Weights of a small transformer language model: no biases in attention or MLP.
MLP neurons of a small language model. Each row is named by its layer, matrix (down: output weights) and neuron, and shows model dimensions 96-223. Each number is 500 + 50 x the weight over its row's rms, rounded and kept within 0 to 999. Numbers have three digits each. A neuron's up and down rows have the sign that makes its largest values positive.
After each neuron's rows, "fires before" lists the tokens most often just after its 100 highest values on Wikipedia text that the model never trained on.

L2.down128:417574562507537439506420540509551507497596431509548529477433501548503529535510458514500459479450526542408486507425573445403516427461476489530457447516466580477434437555532438523510397480485516425427506462482458422448517409458456582450531507459524461484573443537546465525506411446601498487499513507505546514507504489473505507509459533525549577458460482484489440532440524466527536522503
fires before: "-", "\n", "="

L4.down30:482440357449525522550490393570573495465536506488534473451513475545513440396518425453471474549451530480482536445489482459524520509434499427504551425494477617422570489529460510502458497563360505519501541597415508512422537493532562401555556468626560453507576518533485455570512504550484525500499504437493486534444511475501439467504513460476472493536536517505530564431457560571433535573473
fires before: " ", "in", "e"

L2.down499:503500529435399448503548530400429524547470526543512534564502480484448550360439524420468475471420498448497523535522564561471486483539518460406492520540447447496503500485489465569435404466577456451520438426590525559510507518592515490502578466560570497434551480418523506506478536529455373570452470412502546482482478538489568545417471676509528508549441539483501542526454520579544494562514
fires before: ",", " |", "."

L3.down45:475544523522500555537512455524500526487511477523499566554508613465527580446520534483512552461517509458391499548484530522394455472478441472500445505470570417574446453553447520534447434455436525494501455478577476605531521471552486510524588521506408601496464521487495472513519477540487484462528534448438440522556483513566422525497479597406487512501524555469408496504532468540482527530519
fires before: " |", ")", "%", " (−", "6"

L4.down371:546511478494555514523467513484516627516444467528511519446454528488549494545468475466542427593513403522412455554572454536458498464456520565481473479581491437498588481588525374518439472507411464462464469571439455481442477497493441501491534557478505502454534480533475561563543517560533551460490554536491413503486501518565524506554452491537523433549429548524479447503440448465491501524438
fires before: " "

L3.down644:578544623533531482508439458468479468525449511548535483460488519484446536463457554476519487487482498510456527456472499473410496502393493584422510544478420451482480507537455474506532472464458475402518438450518564497449512552491499528434577425494453519400456498556500386507607532531491417444477488557465511513467512538549539470515533521472499513442475489483425539550516470560412487424539
fires before: " |", " ", " km", ".", ";"

L3.down309:445478511560504441572440382484538502482457649529436551618522476513443456461450589555539432561512477482417479562463509563606523490494458557467490483546450455479460580517457534508511457460505501515505538517483521543453501430403554554458478601613545475474515447610484500575556514463482468470486509610590481508533544583537480577587484430582520598566561454505555441448471467537446506467523
fires before: " ", " in", "-", ","

L4.down593:468499518463542423488531392530480509578553540533565545504501429499456518458494478523648547499453500484505528570488501440562556557509500551446461562508406552553519516537505448551465543590483437538489456481582495511554566523501574484464446452568415554482543555434461464568500468460528426506491430501547542487571537485563447467485543559538497538411347500489480605566516454563482431474517
fires before: " |", " were", " of", " ", " UTC"

L2.down146:505533473457524531502466458630504519357534494454437547426569518343503593549468582501472498405564436546508504370469490542479599457398471448416474494454460470501576507448534533528467514554445480552430496528526486382616500506507546454535508521462490533557531475461526527576461517413522456434399407468535500411441530414532476477509570524567472515444475535471466512477518480560573539471502
fires before: ".", " |", "4", "3"

L3.down82:513506515415517429425450507513452584498586522543479501487467505509499519574498508455478495471533530411551439544481490506439514546506521572461495535421448469483501524508450546487502510537513479568463572540525586460480412494485531565468552543511523533452430532562494489539398542482452441443488470511492475563350497511523475525490502539529486508569457357440505463549544541522436601455489
fires before: "8", "9", ",", "4", "7", "6"

L4.down441:532498495498553528550465439500460469601516533539478489557452603584557590501485520426558475470479534529574487509550525531503586495459524545526448481521394515492509544484519491445475499530540521490567423526479387476494637446464536543555493495464472443506519484452540533498478559480680486622454499513465441460478546531436436517480571522562431545471529434471446522439540552483403493466546
fires before: "2", "1", "9", "3", "0"

L3.down431:428515419480456506482492452524486481498505519465416497454560422565456493605538531503511539465549397480532585528460462482512440483564442492506477457586507477556516519487386534428521492396476459461473519545507493403444474389528491519482432528396420520465501493464442598542566554537475593365551563487445578560468528478535466476590486500548545517421567527430480550545521384520584536452564
fires before: "8", "5", "7", "3", "6", "9"

L2.down191:579584473525468393434535509515515547439521497511449550471568696525568400472544426502512536444569532490522440573554570474557556465422507519579476566499504443503520504439475508522549540480551512587510517452432609409460454533570543519419471507470484577430527514494559607517475593478496494520402444441510448520400509526508510545438518522606506477551495547546486466470461533519435570432440
fires before: "0", " ", " km"

L4.down549:527529550531552552460522406562508499483488434490460565515499587413507509487556483563491521479557515492437466442535480454523515449530512549484540527393501480532455551478477569498474495454567527472499519494408504471530468503453549536501467511553485445592561531492470553586504505521425492487461519485502515412481500437488500655582559565533546483474455505494519460581482502428450499539540
fires before: " as", "9", " for", " to", "."

L3.down262:473529509477492565628460470476558527492548459516560498509503445568563567453503551471483566429634519538518495482543484530517521487511611586565470520475625487522437505506451525490431533516435518425370477495430470521509568472527599475390407439480547532436506485475524537530559576505515487496458448493522544485446456511566593540449487476525486579501437452441531518474538512522496467546477
fires before: "0", "9", " |", " ", "\n", "=="

L3.down618:517458453501569504484533429560526520524405576518540550483549463558451558442524449521503460616580480511528472525475464536448524460522423503502574444503431490570493522457491511557572491495453482532461460474546518494467493471413502532590452426450480503458498508521492438434483503505453467508516493475454499526437477516479475488470598502479411455449512483541452523544515437477479523532523
fires before: " as", " by", " to", " the", " in", " with"

L3.down343:532546577505584509505606533512516466514602550482527387456511500541517492514541450629497427515457534590509504427504570511483530495507423561509527502531551503452450514581481512513530408522484427569437508475528521501462489492456525603592508549466483473474497557553466463539477500500474386509477478515534447533448408497490499493571446540428450542486466442520508450587461512581512496495547
fires before: "-", ":", "=", " ", " no", "\n"

L2.down423:454507571561506537470479513542429565437515448437496525429538561536510509495460483466476490544502562581465520481500563481475606516440399510582513501472466530571584547539475512536450503535444507577523474529460514492609504497465510515566471497596497522471555524537515512577469523489522408579424459499584524512349501421453404473454415445515481432487369437499471494553488465618509453538461
fires before: "0", "8", "4", "3", "5", " •"

L4.down210:507481463436629478493549459545433601471561564573502587468486484457489550523473555542576468441476391478450440459473531514490500456414492448457565600454416499551539523556558551510446485557398507393550483553373592475596506501511442528468448491543496495479457512440466590513616462453435485553477518507545474466556446419497498490548497505495476511469544459472502500443478386551544572502471
fires before: " |", ".", " (−"

L2.down693:524463492389643473527474501513524479436565518551571434430527494502463514490475567581591511479565514442638488471516456444549485475438547463507565556491495485535497542500513487533452570512365562405535471522484561507529625524507508545508515520568515474478543412442488566558414448488473446634481498427545425476452392537461478516511443412417429490473416417439516515573473416499475410570516
fires before: "-", "\n", "=", " a"

L4.down532:587487442501457563554497475457488527448513477551502483488543447476420487471547522491439455476491491528556372534613520504537464516523463390608592537450427487613454488439473535549577450431484554547457540492606517508478607512595504473391506492476461492433496533512565467442481462571410519591496525535473532541443490518429532574557566461552474527523496479497474512485442507456508566512425
fires before: "0", "9", ",", "6", "8"

L4.down73:557423476523450430490576519456543517444433423570385487566509466490495456497529510488535506540493458500450465566526430465431571578498479491385492516468514517447547458511507487521427505557491458501433448473389428519438432502507516480493518471451434519444383422571510545480513491521532502450454507413442470493516576562539387466500475526665534405546599589468501478462424422467447496563511
fires before: " ", ".", " in", ","

L4.down513:544567512507533485538456506538491542474455464461573509479552547594558469460520531476396585645455441502475506465439556485393479453502528531493484546534483486484488402606522521456507516437482464462528433572497492573441476488511487459436475481436440507428486492517426485462541622443464441477459524488520572526424519577484436407513596499489486592433454448459513532513476461482514529524444
fires before: "%", " |", "5", "8", "6"

L2.down497:484578568455558411455483475438470562499618417502470505514443490513469439477509435513572545487433490529483515446561569456493425415457472544463420541459467512555526473489485478483585456423535468528423445497473494419472513549463492573383461489388488531514613480571550434581484405433525487491431471505491534496487487489485465477484480484430519562461582406449511476512457509510542541634505
fires before: "-", "\n", "="

L3.down127:494507544537552530520506426537575475441535506605431495527492516497493503466547419532455538535533598423508538491437382582461514469510545489494447501486451419541437435459540473518554543505586421467466401473519446557488600490556565459553417501458449569522527555550506567564381500557503548458440464427461474464504547482541467455524542577424433488547443585489556563417424536477453472447543
fires before: "0", " the", " ", " a"

L4.down544:472471525440502504562457499521487416506471481575432551499509413474424417447507545509521468438552533546463514565567479500557525517447467431493565446570545419538591394385474477522493554492508541515455463405511465550431497511571485502464478476469558506559524467449588511552524499493472493479493554506550431504479525520515516499520527481506491591509424525484513478451531497518508432497415
fires before: "3", "5", "0", "4", "6", "8"

L4.down248:486529445543458576596482580589501535448525533571563377506417541546439501463485480484512487489509504481489550528475442423485462573541531473484521479597479424515561460477486498510605483536561473464450538572605492538495524549457476583562513456529533460473491505513491466454410477487549536464493493488435561604458519628454501542519525508395498532480455557448597555489450486552508506536426
fires before: " ", " a", " born", "\n", " Cy"

L3.down637:525518529490495547470479449471467489589529511493539550483530533493493488502560576598524506508447495478535513448559453475527442505416485507505548524431476416523513518552441513511514491489463465426501495429439527402486543500471566501543547544436494478418520478537461579411551506412447476480489473392540570536439461482504505443543460480481444488553452483558487457497524455445567430506476
fires before: " |", ")", "–", ",", " census"

L2.down220:480521484493493618447477524512498518432468532461465542459483528409546481606508482470490524576541531463501395508454510483479581506466484553456568483545444499549556552405437513499543485460503538499550525627512472466518540523498491483559487481548447560425436467464516551530395504444440427452451562593481519525501493488473495537527549454549411436489575539457539480612555423528541493530475
fires before: "0", "6", " p", " |"

L2.down356:520497479417512469499490524545552669490509479430567527410492467454453500517476516465491569573522486454524465549510518550426446444522480521465465528549582547492543539500527514506498515552344574483556498658457485522471458472498403460560463505530442504466420497444494528503573541478438489492496459490444452541454570469514498457506508501507499530495516496504472502411523439508548583486526
fires before: " ", "th", " |", ")", "."

L2.down660:525496422515461507461429554431510440544457464486582558470580542430590580386460567615524449499443478442423516530514454478428504428488508558463484469460472434492419524435474543519422447423506442463408530480441547424474474588512514467521542530582478511474497461508543517502476494428481526523535463592533440464536435514476373555401513515444394524437464530431524578434493540435534545514483
fires before: "\n", " "

L4.down298:465584526505520510522514552509515517435487525461523565472337455506498562450399491478548381498544456439454513606589526484475545451485539470602471548451393405441500491489483392497478508478599523407485521474496473488589533533537501449470542454452516436501529525506495547488486477469507486446469518590421484449487479501586552472492527528470567574564465520559555483435526494487517481532507
fires before: " ", " in"

L2.down442:439479479508510549448429520639542515495565567472487514539524561451475501508456507509492554501539484536485510497439400599477564514424539417482543519568563627515501477476449525386440516561351482512529500484551452515441505425439493557478414580485488457571474508550516489557519460450533454509493517524470588497526465436569447372487551463430501585532564459463540527462546526479512408473524
fires before: "9", "1", "5", " ", "6", "2"

L3.down114:476504423512565458442483477572570507460550494512481533509484606495487562475515623544558498394454530496545451497434522495499588505437528512485512547528455586528530459541421470523512546553486481471473532567513431513526484513483504572501460504470417486445499421496397452552396496546517441516478560524475395534539506525477513527558483466561487515416542505596455560554444520531521453484380
fires before: " |", "%", "0", "8"

L3.down595:505434490426507443544485518476611510496413543459501611610583497517552492452487485433439528428570508525522408436482531450451498473469518520440563403561514489522477490534542573452478381534537488512509520553452519468499514408559476539499493451627461578419501553553475438507596526497435507497452420557508493553444579484531564606510439548541501431537491572479480543481564511496524515508556
fires before: "0", "7", "8", "6", "5"

L4.down90:438458529433423443474522505462478510482492500526459513498481399537539447537500455603524548652512576497541588518520475502508557482594459491504537413432464455552452609538481546467472469438442502431297521549452508508566508499453578488503492588441502553455541534442457519496500479382480494495540447473545481451513471540440546530526485508506477408606505444553504516431520527496422549552555
fires before: " |", " ", " be", " had", ")"

L2.down605:547456487501614487524454502573493561494475435470499561504440545484413456480470513532465518534502475540470481524527532422424490501457449485513512515571522543517546477528443460492420479562456511436446534533413442564457412508525534485572491514552427561425449463441534464473491453602493497475450511503540470465483533555544477527526521494491534500571484591567491490436535474521445514497487
fires before: " ", "the"

L3.down83:513544475528497556471569541529580497507457463491545493471589470502539502656512448490562558456447456466482551538522477448427436588522393594454545484474509457474396497479521488600484538423546499513400468455412505514523573533561447534510514460432471481472531518512424535563445530518454439416487473506463421444566493497440520588560526529573459457625482553468535506509467414475496592533417
fires before: " ", "1", "2", " season", " Championship", " |"

L3.down666:453583540437484501523555391480465461553456489499505381538508564502523530540523509605539468437517465504495578541507512458458477446469533520515528422427520475547523494564580492461523500555540440449511511459559468406517513492467503556532559447438435468546498531411485524492517565562511449562454480616430466603509472530555542467534574526574481594468405392518477529538503527494540471503550
fires before: "8", "6", "9", "4", "3", "0"

L3.down37:464598499561484432511487496510472547474480511458549481574549506439471470501496544485475451581555557529576498474516546460531562390516459557551478553524477532572464463548582521438491510514546497469549457511500588530530459413616504586477482487423506512488547499492304476482575493453460559545598456517572599400445465548462619474534537567490401355578498494540465460517484563494515463527454
fires before: "0", "4", "9"

L3.down563:454499543424453417482605474468494444466474506482514458523449475593470568526583589576455529508537574432568457464509525542404481427494522560542454504514395459500534562435446473554507500623555528381559507532536458587483547497468511462507531503458480532469588454485476534502509477472478436470516463522639473441515522607504528526540441581521500471546519486434458557495509462431522513488501
fires before: ",", " |", " ", " season", "."

L2.down577:438526534533476555534524578621510552450521543523482480423503510549634501444579583563454488553512510514517512541464561412496552421518523633548571530539474580562533461472559548536473504493482566485562558498449483519450603491546557495472463486514491539530548456488481482505489574447458450503402482499516518487497527524485609453502479528546452527493503451528436506551467512537499442499504
fires before: "0", " |", " km", " "

L2.down523:529522571468566411492473527483508441570487527473498428507430442475554484510521491454546520500483523536461612439480507500484475425429496483540440460476507577483539478416449506518535466476444517452480459485504466431504530459508469470419534435459601466457547531507519454490488454441491536491610489466433550509551458443475437517513444553458504503501533446474496469509423433449536519515528
fires before: "\n", "-"

L4.down159:556444568443414570430458472545563479512413488568581544522485473450467571502550474558490480439449480520462540511527515478524537623443437559446505497566539442535420525442412464550482476446413448488513574484607513508484597550503509510467553572549534577480475541414420531617502569508444490447475582549503537499506525521532451558440488522527467481523529496570546509549497451520446498457559
fires before: "\n", "American", "S", "The", "1"

L4.down551:527621444500458374482531503565494546412492509499500542477492501519516483565529567541449528454431409468475436486492475502525364522492478532465429452526554493435534521591478441531545472506424527535513541560428489516568475515474489451544486464465535565417463520526457517507610496438520490528458491518516522445516477524534481580525506520517463438527440554552513409456545451440481617532578
fires before: "\n", ",", ".", "3", " |"

L4.down492:482416484522468482485493411495477456477491494528496480575639481546404548487580503529494449549523571492498527470479482456469482575496473540472400389565474402455436437470463510401534540543485529467413486565458484611499567565491535510519425603559492538528429517459470480493542576489505522571434545510493518503618540574402469553540483494559476491460515562375553484418485511476501531465549
fires before: "1", ".", "0", "2"

L3.down248:549501505505418451498438407451535572435505511445472502436551573580488437453507529437505508414566551504458438548543559475501480496516593541511449464488565504537491517588534533532458501487358490532450434496504565568505459470522442564505526503477476511466391501445612428555501518503504433532463456426376513583453542536557509430492483523505468415468418514467398529519451503542577545476472
fires before: " |", ".", ")", ",", " ("

L2.down662:465564583531467473479545494373486524518557495497523520499471514505528416461420466503473525488466568519587444497512446518472456486447484503537468450459428463506503525539518533492570488610403449427546463569523536436521497558461526563510549524562488595488561491582516396536552363431481442508533420523510468480508482486506422551547432474544525540602500495538511502578517545402539507463480
fires before: "6", "8", "7", "5", "9", "3"

L4.down155:541526577422513545492437454463511510492508627567545546584462536555477501532558504464570567634517488470501511580507517490438545538506526496489481505528506445485418537532461584432464551565508459557476493546435481542544547511536532521538535565471525552455554573513488425486389476496584533501404474506537466489477559471452614600493546503540493491457505573520478551510606497524355463537512
fires before: "0", "2", "7", "4", "1", "8"

L3.down407:487597545481451469465547628474485496538497452511481578547441559500517489570427552496469505513540494497441416383458526458507582546501511465545596527467481565564500512496442428513480567480445454460481581502417560470522489477508457462500586530434421509540591423510508492508478386391493524507500473543530519463451486394471431441431498544513452526473600472537508516520512435534519532455537
fires before: "\n", "%", "4", " |"

L2.down111:477501516424488415538473536493449609459543512455562485532494501494562524533501412475554549430563508465510479513544476576449519492509493588461517460545541498523491438558530400580446517496556542466384505477508473403555515529550576465482569541427533532538406430477522478417458448496587485444555489480487540534434531480465568547506477525554548577616429524451479503501504538506513519439470
fires before: "0", "1", "6", "4"

L4.down126:554504542439578518547502490506505563461433400560400648472485570551633523432463453514487473482464620530492425507430422480440552501450488439599444459507484515458553499458493562566499458523537390524421412503573445478574524446445496460541517445385502439527553476592467475422427468527560484503527471407419485439494502438474474395567513533520548507525525571500559536541516539495517529489557
fires before: "-", "\n", "|---|---|", "s", ".", " |"

L4.down15:499473510405531489530483558427503587502493540609494531591510533507489462512530561470501482461532521468590548526479473545456561462519545545518415439456513439508589496489536462498502554560404505457500489503500454566486544603476486589500438493489562446439504541430446516607512524497613465543464591527528410515565513546483489570434562519444577427518584437497574495526411556456514565461491
fires before: "0", "to", "2", "gre", "4"

L3.down299:507454446525567496510552497528564519509433527500544473456550471398464499526500455483509486452484547509422550547473518512515454515460442511504549471432504559492540525524433497530531495549384524434493495570572480470486509515516506469509543455465503432483448525424452453547512515491448473492529496478428437517510426608470431480475477488462499441522507536518466476456416472490488516471473
fires before: " ", " (", "ions", " ="

L2.down28:462460444455436477440500543563494526471486420450491556514479387486509531531473492534483462411471446493456481498536516421495464510503464460502494520506550520446471415433545475482464387449687535426579511489549611513562502498431543452529485471438532548527472498460542564511479453510457450623526496475472468525448560476507562435553629483480621516479579451530479554527520486532468531515492
fires before: " ", " to", " a", " no"

L4.down333:544541534436596511503519521446538588480471488517531534557518445462439500402465576542466440458444393494451444540573509456444529526596478570513459550453482516536408514566478549573471484477449488473461486439494563453474445478472545541471517504469444495442479491498464443551540506506492474560503437558549530507408541474502507417514484513502439525553507481545461457587419509546476527562492
fires before: " ", " in"

L4.down163:487534459506466590485423446482487460471486528542532554479474463556569501474507505471520482577548481525513475447581435450438397564524461579546445516472481470515549492523486486537533480489482522414534595585575547522468506475450483488565556519509528529504522494523414577523626480458457521513506443509482533484448535557516542477568397509525444466428501522520441519426555481585491548601515
fires before: ":", "–", "),", " |", ",", ")"

L2.down700:541538546472557520503515449491507452579572565471387503467510457552490477358549516527544498608450534501508496523497455461507465464495543559501568498516470467400394549505528587440494541494446524544543516464405415441544511452483506529487531498492586476472465419470504451464483444471476569527509415481547464494441524509470573489489598470599412516489512453450494509512459532506491499537606
fires before: "0", "1", "2", "9"

L4.down421:486535557487493554528500529544478533383464599606476521454523521526525489462508478513394495437456511467579528477477571441499576517537473454439533501437538550425546482474443478585520513496512411462529521492623494435559438586494494534532546535483534499461504480505510491543472520439501468536498468543451530460472480489560482411576445571495594536576427420484467518525477496553498518539500
fires before: " by", " in", " on", " to"

L4.down665:495546491554456414435428559517444516525443449457545473421559578487473528498438503506531538472427513580429464511488546484491495505520461465405484429523526454579540472557540536515489398546442448442602479538533454533430438524514451541494580402493534512487473467563487379483543552432522491525608465508496574557459508491457493499528496543505515515537499438521454418548414469453599566461559
fires before: "2", "1", " |", "0"

L4.down75:569490375348505455525575523508570509531481390457552632511543392509488532513468520457525459530493479485579479490568471491463422492467464512492532549563444518529403488457488483548517473506477494459482496563478450498553517586576472445512482529577519434542462438546465462502471477442453523500490435442394523507515459506464467466546489471538476573429426533497434612517548404511501566473599
fires before: " ", " the"

L2.down687:535488476480540489522433484493501446533521569514523508518444472530480479538523534532598483409457561520458495555509609475469407396420538480542492442554522530473475486492464519608553493424487581522492478556496514431494494546477491524490493550507562542580584491569574519562502477440557483494492454340561615546562503520489425457458440478390513463530519506530542442537443543426592496559507
fires before: "-", "\n", "=", "s", "^{"

L3.down306:422485592480513423430589580461492532514478469445423501543547466437540579533518517543597525399440451539423569520542441546497517549444506520446542571498536550487450524538547527543537525481515471501526500492519597449449498540470496416482459504500480421480379532426536485634572463500411524500534505573504491407478486461557556425459563516483539577500517442454511419516550313468527503468523
fires before: ".", ",", " in", " against", " for"

L4.down46:535532489415640538408509511643560410459443456502473426537598549483403522488488563545502507558559481475539578568485449478481557473536465463508432524470490562512493471520513459409536512531553494553560560516584539406501584522520538547560488505469482458589587470448501519485477554490462432433516425470409519511417499466497546463617450635513508431463436457393485505458517383503499476493498
fires before: " to", " by", " in", " place", " on", " a"

L4.down171:461503465504406511578490569435500432465530496392511537523486521467579444412516545430523518406521526608528543437483502540421581419479485522455481451578456509536600511545595450476490456564541582525559519541497499567538553578449546539506469489459552527486449415467494544518551509495511472512492473438537523485452470514489615544457475514533500489597546529525528473506580467510502421527464
fires before: "0", "6", "4"

L2.down631:576498532510587444501508478580521589470413435475517532490471468462426463456457552531502508545482459513487477540564466485417461477474488526483535524535524580486549514513454499457432516539376511482486539593432448517435410501498500442541523474503419576445430446424524533481544503556441506464457521508538453455449549518534525510508453451557466508557524507520472513408517403509477582518482
fires before: " "

L2.down600:497510598486502599516460492465532454472542571520487427437499444458552469570551509481539614463443399511571468452521453478481460505474485486510456461421451425478487546441483444418513510491361416432497509490575546491500565528486513516391628601506451511489471508478498522478528538518553438486470573465573421537446473506553505566560445463538548476521463580415525579434533475497485498620505
fires before: "–", ",", ".", " |", ":", ")."

L2.down168:534564496452567425491472578513516512485429576533557462396554550423530501463483421597440501523540541541553492511476492437480472508428487473528521517502479488574503482484440552506544467483526520439452469513446455558537540588554456518501529483522471544532638475460492572550460415488461410499447485482452449502446503519459484451537492474410475456542499555443474456473553402506455459545456
fires before: "\n", " ", " an", " a", " |"

L3.down422:552585554414529527491491434459486536409496481465490509473503495560455500448560455555559550435484570578529538445599417506440419542565453600536450502433520475533480488611406496549478545482455514436482476461437532556444519467518566597528555617539525440472478414493438498440452463536516499491442391374453535524513450491520461444511490476524467523459499526517518497473516532432548504484434
fires before: " ", "s", ","

L3.down15:466533365536474405507521414528525582399487485524481400407512608487468452526462471469439503507552433567503453563488499461547476514413497446485510450501492525472590559459525443458574512461387580387525469567521578555540518442426427448458391514520513526473395548493488528557626508490411505480515450531463546493489480486503455477533483480533488463517518484555429546482480407511544511518513
fires before: " |", ".", "0", ",", "7"

L3.down446:551499423437484482428587470444478571491524517546491441513503431473459500413403506517484567496453499509565463526528416424487489529575515460508523439394531523459584597525537424500535576531468439510540573479487545449517533581474500550422557600489490491531511518427594449506418467432399449501423570547530498441482546541593523495471479520494425570439425512433479556495487499457493555590533
fires before: ".", "9", " |", "0", "8"

L4.down548:501432476471498523529504520492477502506497499534532481589434451638467511586481545557482486496531540421507544565496459579435495542447485527454484416518535532502471533456488470499505525491491490486487503568428479497487562403519498508564535547601554568570537523432482556500544624541508505573434512502551543569549507541424445511550510507539460516431530590476504527551352509493408497488556
fires before: "0", "9", "1", " ", " by"

L4.down273:465585500490444467472415541445539540416499485566549549581547662453506566415536501517420548544387446481546517473500414573453489458447500546438377494493497535505500389524480455550447535554507492409439479506448466467490512535438545523536483484431437494475592576473545570524409555484489462461472464542514551514414524412457419481566474498451481520505490495517468508524596539534402521509468
fires before: "\n", " "

L3.down117:527468472565515499410471511444331567550521477439598529478474432465511572517500386515494461485517479531529544515455446511587586559556487469437515596491413552463406524525582534450488459500383554532561458514390583540495498578495455538536512552541520529449550569564507494526543425490416478469473552482422451521523530535466425477530478474490452510481417501349560478518570479555479505519475
fires before: ":", " is", " was", " has"

L2.down344:507492528445395413507500502523366498438543560488474393551516445519513434560503534548546510459557507446528406461493423554533542463487474499563496367512495581478486463519375612523554389557530552497467467590475612476439605533464553501415523477620493500513530395474471465524553391447542529487577442530509564510531491528417482434499491474538461522528507511512543515506442528466501480463556
fires before: "0", "1", "9"

L4.down582:513497581457582487526541547519472526531506284508498554502542481464608475444493426476545541425452486518467477441528472565528408518484439581513537509429520448448447476489484500451404461527560475568518542526564482463465485431486520596570510523531537448442499539464480525560487435434523495453539426579542564449472471589574470592561523515486508495534466528509500460463469505442497550465434
fires before: ",", " ", "2", " –", "0", "1"

L4.down436:590576524496485499465487440580513499513512428426467527439452376461509553484567467496487489555540435397408501485499504506472511479457442423490498530436487501421500507531515541546416440504479466445472460533462471501516532511482518478570457415597530503493455559539492470352460437487528454483506444500428462433622524447457525555465570516449507451556465500454556485482532438475484472476524
fires before: "9", " of", " to", ".", " ", "8"

L4.down45:487489599502539544467462558527487479564514576507408456503535485474440540500503536559478498468475556487456470581468495561578528487591448422438561481468377536601508523517502484420559488542509484453576529457562463499513482513444470564548534580508536478528419481472645421455537465590469587463676476471486535481503478495566450413462519593492451573519474461442505462437534538531512541522545
fires before: "2", "1", ".", "0", ","

L4.down339:462459470457498506496519577513455510418467549464389494536577492506552490518537560546514416495551470464462455505531510528514524488444491561578526457478517485497556476493535588483577530479462479543564506620510443516530519489622490558511492448489483548475476434409555566429552437468494479527535419492515435503479598471535515522557561515518447482563484530529500483523509547518472496477485
fires before: "0", "4", "1", "5", "3", "6"

L3.down525:566493459515429410497434501584561538511481458491524453485502482477500532427498452570350480463455485613426501556433435564553487530508576552433555508541452523464466496514540488552469534490589472462504467484369455483462443501516505522515514492510512510429461428537457478510515552528473494488471495554454539473497553635454527521454565537523533541471477470512604432544541492398454478548485
fires before: "1", "2", "3", "6", "5", "0"